config = dict(
    n_kv_head=5,
    norm_eps=1e-05,
    attn_scale=0.177,
    init_std_qkv=0.0197,
    init_std_o=0.00373,
    grad_clip=1.0,
    schedule='wsd',
    final_lr_fraction=0.0,
    doc_mask=True,
    train_tokens=152100000,
    steps=9284,
)
MLP neurons of a small language model. Each row is named by its layer, matrix (up: input weights) and neuron, and shows model dimensions 0-159. Each number is 128 + 32 x the weight over its row's rms, rounded and kept within 0 to 255. Numbers have three digits each.
A block is one neuron, or neurons of one layer that tend to fire together. After each block is what it responds to, as a language model described it from the Wikipedia text at the highest values.

L8.up105:155145132142186120168125121125111116163059133141129080178136107131103163129134141191110122112137094138138107170144164131092106081127138126083075153097180102099078118111110112204130115144091158108119113142110190145106162200116144075156139091161043144063130058063124146124114137109096117158151172150112059121119117173094122040172120177134101103147159166142119128114103116157134160085174149099173175114139165133112091153076129120078108110186117168133141145156149085164132075145148158
L8.up106:156098202135139175137142087113132082158118133101074106146146139119161109076098131149185079115168147165130068093122167117116126157102164092188156090169100177126122131101112119178130151085171159133075142175130136127085141166076111146179147147192153084151116141082106206094123097117144090120131096162110139214107095134129072148092119087139129085132140117158134081138158163149129161100116107131126108135128082109106108068115175098111146210132138072072131157149182127102156059126113128
L8.up124:112089146131157115153144133113106116140093058120070095146152164159124148102117092089154073136157090176116115111141105117083139108076145094163161094203076163111084105149151154150138145130155150095137153168167147126130096108067103159136113137179109160118156096119113155134113120118191143128158076179127075205097120113160153170112167117137155136147132062134077088096138162184103143072148165166140167188115073104115111092194162138159188173089097116088129177138161089112163097147085130
L8.up298:132115117174098103129086163107139070156073142044161128141127084112203155119130178090155098101134144133162055123120130088131067127164139073178104121168111064116136095136115103164108121160120186155120168104122124142136153144124126140073079131172108091120071132120190208082145173149183105149121205092117109169148136154135157124161133123126129175123138092111115124097087129148132126071136087166204156114162096115107087061078174143074132137142136131130152147182107110134129110119119146
L8.up373:145163138102138175137168170105083096157135156137115152194128122140141168073158101178198097141211106211118069056137157142107099113138138063130155121151152108104111153118090154162136127134105154144133151146075173118132148136090162126172111111176086101088104127119108202117118068136149160094144129172139117145087131105131144169118147121182111108181137090120130060127149166187134165127095105124127147160154088066124071128114128138063161175171099135148065154111142109115089072135128123
L8.up476:139085183128138100102111092154025101138146145065138112142113128090119158126121095119161141093139135215116110128131087141083107133068124049122137137158156124169094157099105116191123140156130215108104138119117152164168154141108107168151115128214110137124126163132107195128112165085132139098126161121131128199120093144115046125184146100131171153143155069110147110080132164223130099066124133151131132129136114092117122101124180120102148173131159107134104139095122126109124136199101120
L8.up521:112141168114143065136100177127080132136137170060156105114130133126125129134137118104155117137131129181148130109144158120154106146196231080157136117137126148116106094113142137128156077091076170149135110078050189200084122168097115122135120077148118135141123170145127169123131088126138145137151143169150049150154200197123120135194162142104120095112087128155128113106142154169063138092128086186170137092132107114118073104174095122062117133098123096139101139092163087138157093153071114
L8.up613:092085131124111138105159133104116081123091150095128141138148162112109080108141122163153120086137121158194055123151166109164145132123112134178165136160150145099088107138147106130114153123081138150135175088085173145113177118111151101145089150137111072120094121138127130147150122122160213112149126089112121228119127141117160124136215148114102046174150145111133110104120139139125144116074123138156157123110119044173074106169147137063131130141168124160044188184166052153091115122076131
Mid-word subword fragments. Short middle pieces of words split into several tokens, strongest on "it" in "Hospital", also "p" in "newspaper" and "ot" in "photographs".

L8.up146:185112148082101122136100167129134105155042109119157148133157144126140167153124113112104183090219080142159116152112194094087140123159195100124143089160101136153150121117105086151082111081116118124100080154149226123157137174134151089092105107131154110136054086099166128139173085130164131163142137202083124108169165116123098113123128121127149072081128127161167144156150168068145128075081094131167147148165118160152092081076143149148074125113153122065123164145122122111156124144111126
L8.up147:110118148116103136144193155142209105134086111142209131149182124134104100099185128157108127152186080078130171150146157090161110161148169117146164074117184100097126117084108108116108125093095154076076136145144190171113165121105113182113142111087106173159111105099149111100124121110139149125185075101119068184078139072142154198140178176144116085084145135171123050135150151148112144118045176146062111125138132132132126103122146153111136155139151104104134083133086123087128135117118134
L8.up151:163094122139097093110159123168111120111131086105208118168151141103152148116100128144098131121161119110095088146169151143055106116190123076145136133149107092207063150176151115161118156132148166117012125096177120109140185135126110173059133137116109111112141203111060099083111123135133094159134073143086118100102152120157101065140150102087095093143124153129096153145129129149142203133109122103122157146119068131119100149199163172126108136154145172120157130088115076160156133158150155
L8.up164:161170098168084089109194131113123147173151105075130173152174126126180153156127141087112152119195132135167131167136175113119132110144139132121116090131162135134123122153164071190111116127107121076042092116162086123174098155111144067151072099171114104155119122070157094100146135165143111155139149101098034075122195146156134097094101126077135080103125139119108128138104135123148134099059160115119133228146123092141144107152199153093129161070101139172120152125107164159150131156112134
L8.up189:143129034150093128150112115099153134113161105089192153105147075159137106127088138174083171128137102062129148143118152088160134101191097097114170088053177152162136143121147150135079144085081149141132113158119140122117171123149139131112110162072125147156109112151147053133174112143152093166130160134118122093111169209109143105164104123102130088130139204166158106217085151162146064121106086146136106133109054112127111145080102152162070078102176100131156136121140126132115173134105139
L8.up276:171109192128124137166151163183131109088075103116166169135218125141112148117091160150097108147204169110137099098115176105124156148172147151111135133105192097145105139101136145207057162073129156153084111115131171122112143178114129137098131115119076125106099137124146098084150143103132138133107196141147124080135120150116071135156122093089099076077143098139077113120125111060129148111079079174145083109148114051093151100112168142072137162172182139151099129109122134081192140136125119
L8.up412:137132175133098089084163096118135070147111118069150178150154140089119174117063126093088118147156139115182073173148117146102116117119141114181157068191160134152109132129131078128082108120108141149109142132154162160120104153179106153121118154116091069105120111117167174123183129087156117184157140118123089145124142119113083108170141113080193050066165140139119064155082085131101154138140076193178122068121105137130121106167144183101081137117145103139168129144119067130145068169144171
L8.up475:063078154154110165135106124094115131107094132104145131120203141164087120168124095177090151145141071092156131152142162080110131112177151118179120098185151138106129085105106146165113104089131107134102133158167235074111124128145093150108123184101208140153130086106106063093154122181106136093146133125103115110162156107102142101113124083047086117112142140112134087134107105117140124147166069162121145142142175129112121158099144205139146033160154131174137159161181129089095143117161134
Word-final suffix pieces. Suffix or last word-piece tokens that complete a word split into pieces, mostly -ed endings (underserved, regarded, funded), plus -er, -ing, -s.

L5.up530:102091150130151217098209097141121079136063129093125135093184131123103130143116124123085130125124129145100119102135131101089096155164168104140181122179157167140126091131132165193146098148118160137095101169112163107117163118111095106140107182064140121144143101112158101049175140151159180124182135148123109135112055101184133135154149140117125092130108088112078099097110100155123071135152150176161206150103152088112111117138097178067094122087094175042110114179119094145141138157128134
Word-completing suffix pieces. Final subword pieces that complete a word split into fragments, mostly past-tense -ed/-ited on verbs (invited, appointed, formed), also -ide in video and -ers in versions.

L2.up36:058137142094177105127136128117161172198127148121152089100152093143078137142117074151153162093120105144155107125098141167179107087123137117106138089130173149190210135138172140177099151120186154117140146144120150086086141135058183189126095111141112180182119104087096125133150133137105147147202127146157111179068086169150111151110160134102109125124136095158104176099087137128084101136140100140083122113118092049153090125104115125125058073116163152142097132113135116109169170156051099
L2.up70:141128128128102086142119121205122123167140092122140138121125117183099131167106156139161147167112076144128140152084153188136165150167194062112114070124146138123140114139157164132123168085129188092151118171119160102109132192105149143114069150133136091155106062109081080127116157173153178102137124057113116156092113178154086121107121107111133132109222143180073109177117150148102157103091119132108170100147064133151130074113154120120130095095152158100085124195184077130130162152060121
L2.up127:087104188104177108122144138155080079098093148111119093169129111130146127212069174111153128095147113174130084103164083119135148115141109075153156083125133190141175124144135154136074116080118107074161136146115146102128112169091108135136112123128123164122127103088107105137090115148181171052131136143118079150154115100138102116101157151147104089175161161132167117203109096134104158091113094119130093057165074102155087126134163168148040097148199160097072154141107113180153158159109156
L2.up141:182124110149145084150117112166162087101076136138153159131142118127149116168098157110217111093118125146158113104115095160151103156139125056121144085062138075140137164100146186134121150141127192115182184157162104120109102138123166146127136099161133180181129136108107097128086097082179139083102131082145171113116139135159134127110110130160114101094140125180122094158172139202088115115080071136073119057114082137148068113111121121088100110123197122132124104137140054140168189145049124
L2.up295:178093118118092104199143093154118112125202152115165113161125100161126114197145138153183122121178104165205147124112093156082089124131100108110098096124153167134141122107119112084122134102140138094117133087122122117156167176097192110069090155158161080175108117134065100098144135198152149060185146124141125213092152110139125110076122123115148088148141078133144133190112111172133150114114066090161112136118085099181138099093168070118152155152148139171088139072160102167145108147122132
L2.up385:125109085109153084102123132133113125123134164123131100100147106143107107142103118153121120116172094175195123075064070205163040119123121093108123093168112104168231112172119151110114180097153149101101120155160110083097180169098114153155087126194174113181096140116094120088122119152190169106142121093128086162102152145130137153104159110140116109131183133154144172148142087148099129138129068173138106105148080092134088118080152120139082079120191123121102171108182111149172139137072131
L2.up513:116127188157138112136143160185099162172133123147151044080150086120108151096122135157144115098164112143076195103020103153228071102125172095059116142112137063151158133124151160125135140139127136069168092134165127111138151176089134158103143159142160153128054106113113074157087083132140146167160137123097094195105106177154119141117128141087136126103178125189124141143140144124095129108126094150126094127134083098193124104124143104114157121075107134118075119131137097134181142137114167
L2.up550:113123171102187080131131106137184106120125160180112122104098100154122157124162087158144091161161137148168095085073081125146090109122119109117152166058152110185183122159163116138103136125111072111170105075162141136111117125101181152109177135151122186146082128128104127074134097111081137079140090176097152174091156135171122122113110160082077088085118170125161173120127131149075138083103097087100098081126132139193152143120158077149110078120144145101021157109150097170145164106097156
Word-final suffix pieces. Inflectional endings split off from a verb or noun stem, mostly -ed, -ing and -es, as in receiv-ed, inherit-ing, countri-es.

L5.up613:184125188105114159151155150143138085186105136107125109161150127142152139115155147148143125146121131157104090046145128113098090088151105129131119118112151138142204124048112154143095137120123183142043124152073130149135159133105156138135146056162100098121122137139115172072089128121095143137157220137151135080098159159059086144108157136122115128144110068095136096103100021156111106118098119199143120072125124120143058131119143123116098154125092157157196191144089093141144111139143154
Mid-word fragments like ff, it. Word-internal pieces such as "ff" and "it" inside longer words, strongest for e/a-ff words: efforts, affairs, ambitions, hospitalized.